Part of a small language model's weights: 19.3M parameters, learned positions.
MLP neurons of a small language model. Each row is named by its layer, matrix (up: input weights; down: output weights) and neuron, and shows model dimensions 0-255. Each number is 500 + 50 x the weight over its row's rms, rounded and kept within 0 to 999. Numbers have three digits each.
Before each neuron's rows, "fires after" lists the tokens most often just before its 100 highest values on Wikipedia text that the model never trained on.

fires after: "\n", "-", "'"
L13.up636:419508471472567489492446545548327529501497451575569398548441497463520516546450512520571454501487497511451530512510510506472556452509542454498475506417474590504460482496561535555637607526516469467411501473517400489575517432436566522558463390514512529467379410585522457443573446529444482532519484456502421416501489432509472555570514466391500656450531509523502501479494534537529508552476396410549514547545530466534434583514495525551498496556509495505430524512572515467532497471513500492573494453547489486455492494528473516490499528427524505453587568475575486541527518605447528449458521528511492560489499417552601426527544416553597527579492491518466395547458473506486582561501549420473482496584479455465503462462546510481565490417459433536516483558473375526470459428476533
L13.down636:488427494475482504523472517466519499535480421515496547542478594511488589338478536439545471537581547561443517489543584419576539508491493457451495545526503445521417592459497502552581493502547469409410524423433423535494427462594529414519514327454631503565518514509510508520463582487483449466570514490483481499517524524453495368580439466422524537500509543497515543490512549520505516539470496514471491470607521475481427506458570505495519512412531539521476485646410455485483479497490565474523503522548446442561504455460507477522554522597487522517410474525587486494476480502537531568499583460466502487536507525421543558499470424452501575505567453458584616535551453351525464524506453516450503497472465544563555424493582476422431440423541453511469424520509444502560532512538556

fires after: " to", " the", " for", " a", "or", " an"
L8.up1338:493564471480442479456560488569461595579519501465539528467489492510540449560464588422554545528547440572560563527459558559557447546492507430415493472435508536487468454423472575524438514574505490418459585530503511540441474473463543416531498413549427561462614483470459396569459465493506524519539495477437415419539523500467455572557428553455507491466463524545512591507448514548505484524560511658544419516458463472366468547564487498540552442542483515462445464551483493513467570513390515445488470460530533509420600470389575494490487582550525450504469523553502463518463396584455526567508567470461506491554520459567487520446484559466491563467483518454450500488481568394480465477478517443479423548511488460481559580549482446547508500428472560441544531412475574390523550580526575
L8.down1338:574462476464492471526448468479448490549576492539581565464406596469488428470540481560401503570571444542554478627421526481498443502460449525536433470547525486461508479531591498512492515479495461548531482517621460491434497440489569508504419435415462400474474448513470535558588427438546527573537621440531494508487496550471493544588493508538548464437571415498574610540519432475515569503482504469565586513473472537598494536427501481476561554503546527493465474522517386587525482538477407530511499495502458489466452516433467389500511498462459473402490504536522546481540549443483421496550436536584508484517481476482477474520521496458545449486420514484445548487424499596511556517334515453528474481514431533482487535548540489543431609476523556571449610463484613540396500491465504

fires after: " as", "s", " su", " and", " to", " is"
L13.up1188:512577578496497523497547543471454485437445504468549530412576526440560550554536531449444516455489521505565452362500504458592492561431494580493523463522460514461572540502469505438449587503485530441528477567572474490500541507572496454607417496466525459582562455455478527471442517500584549551384501537563478534517508534527493504538451472523410443482571543475526545402559445498476500571501495513637442571486474417473456490555493466626542508535453481433488547546497514456488479523527475404454436445607595537462544514418449518513509558606549511498489415528511488413614502540518447370419455453527446449507504448433456506458507498549491523501486459547514435518519480564429435491492501549494571556572579566543556510547443570496452418576442465500443586411485497443493473437522493
L13.down1188:546510424554522428583484553466486491460458488512586406544590614522581418466532526485574535594518482497533466494412494449490517432540462447475525494505485419480550487524544457515521508425615552500496589527520539489471458551530401502495547567520430567547512370430531489567510466534392456554517424428556488537535497525443487528478471496494455506549482550578602629473550420497525442469578464481509440479443490456405533433387552570441492569579526496501588516526617495492491539521394501448506532473506477528503449450446555503615523445483499441473542483447504441573554440484477514517537620430418562549490497520490510490472550467420539488564450477527521490516488507484519510532479442437486528540469516494465436515354588598494527604459510457501480480504460464429456460501511464

fires after: "\n", " =", "u", ")", ".", " ("
L8.up0:634561494461533417468464429534498583492516537468469597474496457489644579511464527530572475446553448573555587532538492511577490508494510475493482464502506561524474443608427471454472537478484417526499476494522462371495488515476480430539446480489394485510415535491567528559458527526434459450506534555502525445578483517470576562476452539458457509487597519489478527498593459441390497463419620512548519466485477442415529527525472587523481579519419456506527491531494543413452457452546554387536560451469462571502490421492612475528562490595533477436511521529565523461494506534467515463460526438555480452550521508450524435446533442542550450467398548529568464485534497488425516477541432506429534552554457488460602384504374545529516540503564503474542465523418453538540508600505497
L8.down0:487566398556599498546558497483616542456508412489521431465449484492512485461574402549472567485433549392458543474483405497576517475526458539566544526468536532495529497541509416449505440545464477474433563432520489487529576420594489516534526460521499489520478533520477437486514603464570502545510480518507525484544522475469531489534529584511481566550517501493472613584548451610524485451519591408425428372469471569591550519416434525600464462453502572503474538395617492471510464488497457387460498526462484595502526439459472502491531458458491529467555557437366458556434483429520491478510508457459539549540547564422465480487463362452510532505518436403565488505526543408568507496487477496478524470518488461481582507504522487570493397464516457476522521506569607545478499493544506

fires after: " =", " ", " be", " Go", " R"
L8.up739:560512519513532476533536433400457493500388480556482508530423508539527453567459425448488497544474411445544462451499502457498495509556418498458433430454531509521495592529566573449476416616540497534493433569571563558498429596493467430456633541487546521537551581516523513435452568517481476498436452513557500556555471575553497481398512463496519523584541472530493479552466432544547538481470447519461554531440555507484537479478445534513431481574505503462503493375452573587504398562416510464445602473466515544474497571495537598543557448518485488455390487565456650518524456484532496556408443445521476503534497482524480536564562514397506514473441514478483477547500580451463529514509558432503382466508511423487473545516542522517473506523596493542511384591386480542497498499563523
L8.down739:544561608462483583458607557491544485457495450478502438547447495495582578520437530541411460462431530520482473432438446467438529389523567497538606439500562551587460468507501466489562476498433486462531500559543480463487446489450470472424487550556426601410503596581508462525464461529484510538514515529530482489450468507496437422550524641353482481492481552462430454438525475477501533514530575485507558522509453524496536505482402405512457556510520470518535503476556390548536490496514572473565397485535587499438496526545520473503498414419485448615520400445533482431641451590549521471529421479448533554484466422508514477562541559489540547505404453460493556504515493505500465510422453526494564506477492456596426536509521501598505492487540462528496598530457433531530537581515530

fires after: "'"
L8.up1311:501498533553516432517383452426490580548530503469533497535577547519461530466379409514552545463505458551384533457578554506517477443486549460513490512520465489522509513478448549492565481504482479531506447484424435471448461509452514464499542540464542545575526534466541531562555510521475504503576496534499554548489536449618455476467502543488552587523494448573547481509444516475465393469458494442434468483442522519585582541532482565520583535507472519445441445560534522575504507430471446505513498537533558530464428426499483531482547449530554513502446589523472546622517517534549455505541593446550470505488479526513395404501358535549518340545430555480510517469536483530491381569404548583401577481523457516453394500409462504540594509387453515432529492613462504463466469480544568
L8.down1311:468554513462489474534563458536479516394478466537539520491424491540502428499559459389480418584519579476499430569394507559531534590493559440498471422511519513577489591483512594495414615483558511566486555488471461480510524390437423536433482518470566536461569517547468582434471518498497510491455554418551512538570484481449533434558536550503460520457564567559493436471488504566504550520526475508535584438414456555502506575507432465433436453489438470541507533473392473520485414530424496363501474513445522576408553545538529480485499517546535538529497530421477478426514538478501499508556514541377504510486488480479530596577551419521445568456503532503542561511449557562465546462422447419542392434504483472470560526598506423467515533506562601580461457477600496438465510490532504

fires after: " con", " Con", "D", " de", " a"
L8.up1026:576517471496520478488542528513516416539619463470479562474459585522463516558450494572599580461535488472527537538531527374493476550518524528617514487406509510493598549495549542371485480519484482480470462428493517607486439442628511450486584514531455500586512453445413549508507483484488546595490474446496496538492486477527481520408490513537491415582417495438531497499551513535541549582457510438516440568547507488527501523525468474525450460589433441526406474466513466504479464507458586502515529560574488410472432505489518432365476468537480433511487589499501467440436476453533579446523507518512415531535563476550476479445538495525562545615545493540447461515496562493550439472526442525594504445432467532476472554452546371504529482373495498516524495438512429595524385511586416
L8.down1026:458417461496572575494405532447451515467475504547532557551536400488519492425534515513490490610457453559524448436524452617543398498570430510470518511544533597479591525430515508516464612538496500483545493418509521543504426570444503443518492441453506471458621546502530478458510472414469428436492492527476492515433564572440489540506548572576505549498514423500534567487471578429462463550482497568493560491476499452552504551461400394494497529498486479492449568551517523488529516528512616457478592499468468436519533576438566507548464598433573486416638498566441567476500552450566454524546483464514585549560379506454483514492494463567458432400378434471487505519552506524480556565480435451515545521480529479565396522477532503549453520434477531420498487482508487474492502461414557

fires after: " be", " Be", "fin", " by", " to", " with"
L13.up422:461476513462541519508353465469477469400444511503490622497472446495452433501542359502439481563420569506437546421502564479447585449476481463436483488493541519548496519428568576534478554489565574609550551446566504587439474439524526494589434506427489402538471560447474543461468519522479493461507501515529489532510530552447467560417528492549568550474546467415583429552500453559546476485477602528548426488553583445614523464523542524488534529492573524477568429530555469525440418468504487464570498562494531504465520470486481464551506499540535549558482483546519509533496625502421568551474435529469455486477505470483512549438465567535468528489492452514563415455448406461563431473477552480457433562450480475503499489476422529489485539588527403515647518486567484540372434529466536
L13.down422:503497563366512567443474520456492543403529526498453485429441552527542487500554451451465552474532438546378473482515452567466557481514411536433552498572583460430584471568474521579462521447423476460556417440460435484468496512426498422473509545474491466446562450536488484550608523454491533556518473481421493492528505479551466539554489478499460448393552468525551488432539515527471435484565484520444443450569391555608484538568505447449444479480566514618505491518514605458578450586546615512407515526452525443593506574536553512481561519512532441497497480515431461467491561571468460439591437517528469514450477575459487567439491477588505517488487482513544562500485455483548545500509535453502427529533487482522495560414470539603547448474583521523426508468468431498609526615550433

fires after: " ", "c", " de", " pro", "com"
L8.up408:445511531485508537538476518541530512557524589455462506497551537467606565530436388480440581482518522443453390463459526474500509497483469562519452460469505566530464458528451486474546500498537559498433445494440444535527550465487502517397484505444506558471458499426486487512379546530449527455559421516507489569463471495533473488504482509492571481368527445555478456559642517504480461518484587509465461491485497415474478498460446563474466521580485487472645485446427480469509501483541575538517505378500482500524480512512507571632524536514551537429498527490530423486446485545478459528489550513540599443481541449484434552482573492432536571539501532530396484508518461424560600531569575517560526497578448475570448425618463375488538470532378498593417565578443550512496604496464410
L8.down408:412459529461440507443530527469507550592600533417438539418505564387447495436450559455504489521453506565581492377475542489490495494449498518530537487545456525529487540482549512502520509553499573501555467492518519547480406556414424460518459583557511456431484521512475512553490468548549504519503472612499478495428507559444527499438508494443576458453492550444506438461587462494606439490446386547416608493572481549480494533560497457432570495473502416507483450504490602588549462518355448595517494588528526471464437483488460566505421473487510547499564491493535438464475494538464501499504570506550529439577485436556548520504517489468511455486619535589435421551420453460559441526476461520563605543551504532519578403432416562394490579498469477518489533524517519436482557453530541

fires after: ",", " was", " and", " be", " to", "west"
L8.up1263:470521564418522465446514474469510491487506520460492560416610448566472528546477467513457468438496453500534554479400550493514561483556409508437413465439422447551522533377526434578407537591585459424461596476417538533454534481518462499578568487563519459592426537496519474502445453526521512537540439433510497471474476551472426498378475565444549495521491533474440561499501448479487513558479379461595497504536423458507473532464552453548524471556421609486447473537561494534549489446509486407507419556434504423501479547609491511510520553493505539459521531539533429501518491495513462618449512577493441470467513544480518549556503568435542570488563486565432576615493524515574526581529509460498581564449455436476502520494486492542492470567597490476530457413462567448372473541533538
L8.down1263:525504463466607443497537523506512586460473563425507507476389509528468437467548341440386443462448568524501557560508443507486488521567517426420482538477532510478477467486495453485533603514570442491558492533501506563508435445485439466498511549472543571563543517520486472545453418441498501503457533470492497535537501449473460462390430423554373522529526454582416526482552518531416561575492536563550469437593383554534402583451576540518516421615489520473541523491464476479468486455484565551518525456483476458484476532489537526513507509449506538488545460586519442466475510566475542495529593490559496437445548525558498552539526506480523484517508467557565494535518591508489648439425471458465513499542459482380630463565512455491388502465467487431558462462487590597530484568526458

fires after: ")", "\"", "\n", "'"
L4.up618:507508449438404459522477529521440470456516479495447463501483538500508410667594432509511490532475519473549502448434407447518566506501471544550645542546509499534522350522480514489475494500470473573519491557356545489485558551500481531555527529528533502582456499457544524553456522541504469415559473506477504491532387496519616558534477447515487508509461551513452533496506527472523506490506526497465563442480496469459513507456478412439502537564532526539500419477436600538474505549537499480498574516475402479423414424496428577485469419463372461446500520520599576459580471490463524468405496511531521612579528461513415510477526608443444538443507424571601419585484515544459467466435547471479473532534473497466428432490519595600536477521508558459456518584435492515485562524565541
L4.down618:505494459488503540539546435417540564464507458560515488452510529495456424484514498386535501472518502386470466541509527514524457553416513524582548608566581398621525502508492538465547517507598480479500571550548409431528504390467481543469423555500541525480470440553479573509496438574436534550556441548523438558484433456509548525512471526466546504599510459545542453476483468490525470537523524537361483456463512605440465553474494461463467452532498469437447542426514473624480444472553435519514512567419397521508457503493480439606559483503491485472391607502506479483583456493589481477511479507358568628462432652499481514518560449424429453453544489541529509542565526496476508507450473538485459533501526452569404465511485508563466523476540544489508521397545541471549529496503490

fires after: "c", " B", "vo", "f", "ba", " f"
L6.up806:437449457518562510444493462455430540532576502527437566520490490557479524538496453611495519600439526457472540442462535569506553517518522495595458518565519540528550412536446526483489505483535590538480479505468482457560513458480516499405511475528573529539492543465524429508525453431454549394601534534498524545436482480555490518417541470430464482501520513488562494535526519508517511522488510437528471537456488489505457471478384403507429472578609571502388553573511452565476438489491492469420452491548423416483532443548528480595516531513478503537533459508431432510513389544432478463519470473571494515475529477543540524520485502447447540512618499502551528524451469519494564483498520483515495579490513471429354543425475548567503509498571324454496631499510592323425612541513565
L6.down806:511455426554541483461487532434596584378515479502517435520501426522445529593465481452520434491507629455578468498427473466476534475554561561534455495361484560425572473543451497455514500577530462469467519560548523505493516477521567485464460514465475439586465483428420491525491497557533530510476586540486534606430510418527527481482502512482554499504562519514477410467470433365545512439508502440528580451549567551526512422458538436503488508513582457523560510530398540453514472397522571516500446440453520573427521436557498597546495540567504487516469497453571572463477464492558513488499603520468465505554502513498528459519424517434592545354552570579515538429513447558522467568524503472481490502427543514496425481556516510441575489444539466397562492502496359537566443550474529

fires after: " ", " the", " sp", " The", " Co", " p"
L8.up1086:510631428470461527506493479484557503524437550514407434626402564473517451592460499495520510452473565467493461454549480466526474498551606471522358585459618494524488564561501476485522446497560552490482443464535510445430585487480488495450477511579568531452532499578520476589453528549533433483421489537515552508580530518425423440591475487473440447457538486537500506555509464527467438466482493494493596393503420479441556534457464484454448451526525552502518415527452531541533518497368561521500478517516546541546572455527508484598402483445462567535469498502552484523477398454524465487569469541486418409512549466500597451453568515459505508397454549501571545480435475475477491603410530570557415541557519532502464549605492477564579427543487471505474565474405487492533478484484471
L8.down1086:507441539449490517534563455483387539486494540580429536503396470510526475561483581512539493505464521381488510520432510575468542524577464507434482473499538433550513498606482393519444482482434490539425573522485491509449567500474586502520601497522455565569455420590412539556538455496523547536438467547491454593482533439519503576515499529464458529524404458551525467460563469527392464509416439493473476466543540431547420520493418431450470475509519420492495499526503533503492477489483562506453533456492483554490575385560443464396578443536550523480568636443448483511462409488552481456481502527444590444367540474495426524573480513490482454510423488504533629478486473533538515514550503550498601555549569561534502564417536502545551476466572464493532536476550548514521575433577417

fires after: "b", "s", " Bro", "lo", " G", " B"
L8.up596:472492448524523440492533529575506497480483586467521491471520549645608529488483533565553537472483407502494564492492494514453549515508418510389526523581470463448503420436425536427435451513516556475471445614488454531574395505496469398541512564472529457514533541520533567476451597453521464548516466493509510438519471391598453514536602486487486522429612518426458592456500558469424471475594552467482505487478474440503502518439522566519506475461568456578495556396455627411457484491424486508471501478514447581586511485442519593510490542545489479499480471393473531484509423517471571484496499500509473543520528491529470510545464516550520595494477462434477480473515523428548649508510519571520394521464590459454517463460382484487521618448438447565545422484552521535470565511499476
L8.down596:561525467526500510517441526407522484458420455542423421569549501534491473554521555591423446442524500487470468508593535461505506308465509489484531505495533509518545483383568516446535545472499564472502493564438456562475433511503529489472534462540453532422449508508539466584510468513519514537526466503520466586575497583530410472570540500528483592561533477441475492431496478491568457559490465445407475550391504529428467480528506480548493508541421469508443410550543421395584498468560493458474537544460535469476430446518452384443512452478530533468568448390568500511535489435578420566522509470538545538544546517498545519514453566496424481537507507498523512440507503501535564482523486537540459549428508540477451524511636459496638542523525443494475527501495409422557677592478572

fires after: " |", " con", ";", " App", "re", " a"
L13.up573:549493523522474473412486502490581441502519562503437516518440532479585577519459430478452434577489537498474415530580479525496480557465472409439464465467582589535488479462464518537510569484491432437520497623503475524524509538458340456543455482458484492551526531466521550545587491433520494465479514454489478488538479574386534462471545636470475463418503459435525533425531513463523433568493514357495550544557396467503493534484488530501458496489546521563470553558370524456487448552466571433385481486540499444491494469589469504586506493512567584509571458465522608553463545497504466477482451486422463542546642566574536435471498510526497540604476587449555491484434489399510482628478511473464463500448449543450494444399479465477495527488519436502590502556460526513505532554445494
L13.down573:454572542459442522457445542485477487550498479464482511474470428503510491534557461421526476508464584482438535498561465456523489470566591479521530494478550490559590566539533548497567562511446455511512544522490421531553604594420485535497425451383548467489518522561468583512584511559466477372500575482527494433522568523514493450471501454496411457516558517552537513493475387480563367552502401555520487564510467508449600482496568522458443559526525501527487559468439432452429504498474501468483533541615457407569464412535474536410486518523492514465450595501474465458372457391527468572489609526493533594490544483503608495467609384402452408473534536498452486428529459474506553500475548453527532554514530494471452499521463547574480533557530409452489548472492502495596441514474508

fires after: " B", " c", " de", "lo", " con", "b"
L8.up933:507421517476564458507496594471478484408508522462463543483486556533502584624499593651549571403457407499516606550513515448504521582380531491430427494542462449510591441511526461497563443504500491481539566507518468464472469428563481452533539493628544527445467454576373533547544516443515527463501450508488429475520419453488472551515505437506476431541519491478453458481536480434548458477597468440561427508448508531502577537507578496504562528564573510586462477437414425516548522473502529468549552458424449430498459530527568472418408488432567525539509410458506524466475515456495577544412455500518480561443502455479568568535444433535526618465537545504450446546581532491491527502436581535440518594551550489470423502459549540518513431498439507471483474500475452530500590531490554
L8.down933:442574495528408547558503540476433522543454503512472526526507491573565544492512477506456475558525494598529506452465512469502484552477573527429553522548453634427467547503564542357546470477575527526476457490514472463456549563403536397507498504408522476560514481488515509531562475431527471481474510433502544502540483563502537557460531469521400578505472451462547466453428494567489477371446495595475542476479482554507491466475547656570539493525496540520507569425448503508470445488491581532529444503537528416511487556469438554490504542490476491471563502523392471501547510504499482474527569465562459526446590581581444471430419497440427474618439555459530583494483546436506574455381424472442532482486539476470453501420484519425609401538508515398447600491578468485453605513522510

fires after: " ", " C", " de", " Bel"
L8.up704:496590607469456552556522463451439492489560524514477479506539431472488525505491483612448517503530382601530461471450398430533497472394534511448470497491551520509460509550426599597522455534516517607527542575440541491465501448457518528534558435466438491475474515574430516494517537512578564502474506509447547405599463466481445449544485563478452540471556508509537499505511456538464530557503552431459552530482488492534558582549441505536409537471508523507524580420534397544472537536517573472528451655456488392529536432617551513578449555439487501523422479503537417497454572474484473436470414466506578564439466550511467529520535550438486523500477498471500474550487370539507498394430424473544417588513492499508493461469423406494432475439477537502497638470429449519479520478491475
L8.down704:509442465510477583494527515568488572421500580489445472427471527466573490397574515427523531463486526545518483434544466425501601525548481510484397504523550497494415548454363464438616387440520494546438537530553508531530508529520510476431582413537533436476489564397468554566528545653468434478550445473467444509484526398499459519428478567473527428487478588469499428567537454603558522507515445521543556439521554583467513522459547535462598528511530423421472527532456554566527489520514486535526514462473509546424503547467490435499453493421521519467498483539484465521523445476451541442575541570463487436470545470524511575466521561478435515542645455561439538486560458484465498592534538482588506505446478497469433547399505432520520497651485446532469455527475490494536518510425472

fires after: " of", " For", " to", "f", " for"
L8.up1187:481521556502488454480495409490499410604566370423528484499546456546383467485534432435568495555476519546556509464443541487569543521537472461505464427413458525454534479429428519559338552549530496387541538433494491455483582515466476495524528484542585431552527501547484429491555468501476530459560493427669502496454538494500471424508532519554421479600449501529483484488560413518472548463529514415518536482409464470533408514580497529516512493623456554460462517523494438562520496550499473488509469516449542423432564486530388542514484574579577498454566478551460507486563512505522451509498407479489501444631462465480457470508556471467574544424525582485455534576553458583502549448499512480414472540560535527424553461480449489407490504492449515570528536496506595507559529498481519
L8.down1187:512504470472479628538486499491469557465561567537599529555531547478576519455423498479498437501502553465449463484557647476477478523521502507525439558507511608513425475455561536461454460504502408562569543442486572513533439453532502476515560486439507454434423455424521484527421538489519447490436462478487522507460574456474496585572416503486519503484579373505464452530492555491541578562599507559462422475430613586444537475575554484513569477534541557469538422568534529514494497429507438560542497459458522439532516507460474463531516456556445540432498587417449435516498502525519415485489497444412490478386526527507504527479554539506591513516533573516511529499379482514496486449532543455569459437530479546438489485440634448529531494501553371508561456458396546567420492555411453

fires after: "\n", " \"", " United", "-", " ("
L6.up56:528507604451514441538476500486579467570494504446438540466556448454546436486611514479447496552489547570506468470486545543449549485554526519481525520456446564443531441491595560565564465471583486493420533450507455532559591544550559504457468443541507526478520520545457448541459497565457476524501431444559504477560471468458501559472504423475459489536636483450531511429478557502415470515538523416514431440508598459486568556515417466579573540497499496548507503487464530524563447495486553449559516516451551444437546452471567419425510506478509519517457611506409474432532532531442536576457407420451451522402424527555586416432410532430575546517470465534480627528552540492427483544440645572535482475474464480463484497507523443566515424417588460438498525580468482472471523487537411
L6.down56:443465466488495461515478492509545506492509467473493465476512643478430576563564492484515473516543486442432474548538505441565461512505466466494514442450465532473443533503563500411636527559529423558571497457493431504436504490579500486490575527406619505468524505481531547564466533488403496487532501496517561565509519390499560509404528547531459455525591599541609481538485593497527448474478433587450507551584422485462416492496472437542459448501459471492525599523465462534461485430408438458492449483430459524525515517524538491526521528464528477526488600523497473566453414401577537524456388471598475568572479478474464447394618480551493472617512479529518480449564466538495554529584383515502536448425611557486593566503537527449508406529451485441450465488523451500479525479504487

fires after: " to", "o", " be", "u", "a", "i"
L8.up196:435527524543495587529468481517465556508535450506525494478506501421591485409501553525382500507475515550488451525429588394458526427499503417563485379507585637473536542450423552487412508440523548506510600456474568503495483613510474490547447537444540387503495399443593435535467546487501405518550460519464352487398550491504513514539462420554404515517482535456575495517480577509473488516474573450479536480450469516450542460518532445556532497500477572461490493589541549516482518423459471484483592534416417599490504539454480543497559465476501506487445520603490446523508572482594447508474499489543438367549539502473539495471447553501557492505518456393435430496604474525576474535489578477477544608540492521548516474480485497471451456578458505543526550553477514460481556447489531
L8.down196:552537464547481485456423417437529539467515583515481502521504533507572433453463487502590579493463492562582507476452536514500537528458513479513609587450405406455578412516513447438392535416530435466552457490510533561552468574496497428517507502466459510453495478528536447534502474415496542504490542535415477485534481485448449462468523562603556464598436458499485491456556541594474596414454501459426494431519477510525585560512520520526484494584391515565581513459452509468575551406573515485496493511484499464592483469516487432545412422480432429427469489503445518528479474482435538484476504450571508517519449638495373529468531488512504491556482539494541561462454511540516500503495461492554447424514571452496479461545495510480480587647501482501568555410460575659584545550533490

fires after: " ", "at", "et", " that", " ex"
L8.up985:535533371590601504503533449521494440469515536475489462548514556503375501540485566537521455507524472447569435537527574471544521415472499525506495523488607478488357486501463529488490484508568485485540488489521522493441551532452536513477481542507474536477498497497518487459509515497411416612429523568548461502422525434568531430537474578470469469427437493486517554512395573432561495433503503470515498496595556551501507527442580587556504556410540573531542436471469470523556523580472536470514440458549410500565471430550512607538447537458463496515534466523492475455497437549529565487500532470444492517579500440433580366445567454468471620591522485498443455410517481574489397513467529421474556485567559503487487559461513565424505319493575555500565484494493423486492551543514476
L8.down985:513476478476492494505438542566532511525448593607450486504376500480583559591450479472463489481531467589551563585444525506573539548409508556497504494577455509455503540474540551473510542423512532566432561575481516474475463553503465476461421497559503423484550541477384464511454507376537459426561525496484526545577491495365470459559453506489519453563487455496504476546503493525492469523531485495406508501433441417489524479489457441506488519527529523486510572479479521578489559459472519525427511500531549536517579445438425461580503458481496446425482473471569501599418500370515503511459509532545531467537486440593440592449418509564519409556492430586572472412528492452573518478552519584489561480564501437557565588507504497508467566517449457373509561452408597501561482496373489

fires after: " in", "or", " For", "for", "hi", " for"
L8.up1174:494576500442387482522466496492537518560599477555569461517423574438550452586547476484439503443446512464513484416550552438523516489456477581478464481483537454499469461505524491587369577509557563480612483556480465577493524514492522497588530542516467515452375487487536379570503492579492492397428574505463491425383477513445509515498476545429549460501430500405467469493508507498515509479455522573504475594530534472536526418625470518551481509539521561520548455460534415547564424574408414524483494479450544591454467490555578473494581571501475597455479445462459538524549519525445405462473498457467456505462460486492584462474495516495444481497560405463509518504594473503523514506494472484449465540477549523467540576573476517498566584624591510429567472511460515466384525536552463
L8.down1174:500492506475504472541416553416457586496502557481443512516466540500528433513417433534497517505555477456533523491536369498525397536661513511503585502498511509471511509415619495466498478577493362499480445513591483616533550593498449479414502571461549531564429456496513520537602412583465501522482491435541502463430519516489539594514531562555434522541589538440490430432450451488532473511506486416598503536545450524454536542459448404527513579616497513463467475556543504575497504543515560498515491548600503577553429571573481412451476559469490442460542529444520484473467546458470465522564446524456444556491453549438417492466533496407492439549411570529432504571537522455460516414539509493496475474512501516516552530437501529431432490450526477397508447491516544436538543542449446

fires after: ";", "A", "S", " |", "T", "R"
L13.up1530:533531434483567463484470564464440577583586459470493528490411497435457492520518572523464527618474526456506495514455425436495497430590556517435461570569465577432441512527370572569425507484463438498570465518456500442477523489472612422486507546533561531545461438469570477519556557515451456489480576454503618422505554556467453522511501430530444549481484477484482523466453491616529462532553487578428466495464468505489465458519642520499562529568512477472515499443494558460470481663557511550526459468524485416442422402569490428441508443583454501500544461522536501516491474445508498582511472534510481584487593498515436482496502536498461578505483466487567583528408538531587430544530502503636477431480489461461443451446400508425473558536500475492501497527518426422466544536438525
L13.down1530:414490488528441546526538520511465437486384565560408477446507464518527467457450561442405549600476493526532460467510521487519541546505577430480500542496573443510537559614564524459453480449459484613476531535451539451547463465508491523556562487428476490526499520554508486490407481471524437506492478520537507481441527445506524454526496534489573442496578555527476474482574496492499393512542465447541430561454518425479519526575583529450438521545492479504522470520468425427471517490338528430499447516525554449544379563494621516451487586410486582494682437486527497499457461552449523497479595522488523522498455499437442521564491487546532542515473528558520481509476498474552561534500405510519532486487550516549302582470549436521442495534460525532490399492383557549484522518565572

fires after: " St", " Re", " st", "s", " G", " South"
L8.up615:377416434438516436528479561517441586441459516510521518519383467582440654530523517574518401499402422491611474536428429516519451527558461533533439566515515421459535443423445527534465566484479496485522508513556451512477508478485464543515433544501525641558521486519475562487445561540517508496482568483622487534537452463534490439489506545484552355484538620476498489484501548582497567428470442423507482544530529512614499501486467551470590496458431473518542504501507512426574431456461462540518405458608487516501517435480539568543558506558541515568489483450442412351519514446465517515583485466471477500528511459522462504484477506541527533565610499438442454520514445466546486499525449492491488471578575578483438532558479494454468527472475472438521492418542437564504459461494556
L8.down615:511578458543486427472509457448432501307491531456457449422443436553542406565485440578506510503477579492514495548475550514461403525454583504484497533448501497435520573600458488505452448521429519455466536468448455526549510499510483626504499437484513435534606519436546515572489556535538471428545532530519543513523562545555473482639507494477545465504543502437464535586554507526449558517511523495429479532484471552454541444552576493487425508464488437504534470513470569551510511471503490549473429548505526549539561543554474508615426479524447555425482453500514512432447484497519484465461522435499414524320495555565478637603476469535459479581573502522565514494471535416500543504483449520444494461520541530422500563418491561523492439427467509531461519498469513389439476573432609

fires after: " ", "s", " to", "-", " not", " un"
L13.up1018:450450450544449473502565506583489484434499452447425520411624510576572584551562509512375490537499423435542441477395451491469373502591486458502556469501489486515476414562482489477518516561462382432542485579459436517459508499543508539519513498549504555495477499494540488500528570584436534554528510542481500581513496503526529492485480477539497560542405592487548496462529538544540581499506489477598555555530502478468450509541514504560554442456555544473487524554411440513467525571472392481518438502430570566531524524473485500478505603485446573415505403530533519555453439463423419508494495536540487520560520379464486533551505495496545486462549525545538530473433443398533365432460549513342508474468561467476560586513448434563428474483429476495485529503536520585557520409496551
L13.down1018:548546577588534528489553454450551570442529507547481508409466499526566507476555515500595501574522497407526504552533425579494485495472549454502452473569490458542462534511540526499514373525473474507555452350498593527491437528564551519503521521477412586432513496578481491368496581446494478453497470493519535423514452490499501470459461496530521465499525459507527607566478486498454481559560513504476501543544496486586467523452495517334419448457657489461515473456571528595522441409538581550546510537461484507520454435486503474572435463476510540550447468453432521460445583506513507503578481461556525503522528468463485373483433515500488526594520416500562413407525447515421516429490473509577503529572475493529569518382584462474602533490439459514568483426488496496426466576493532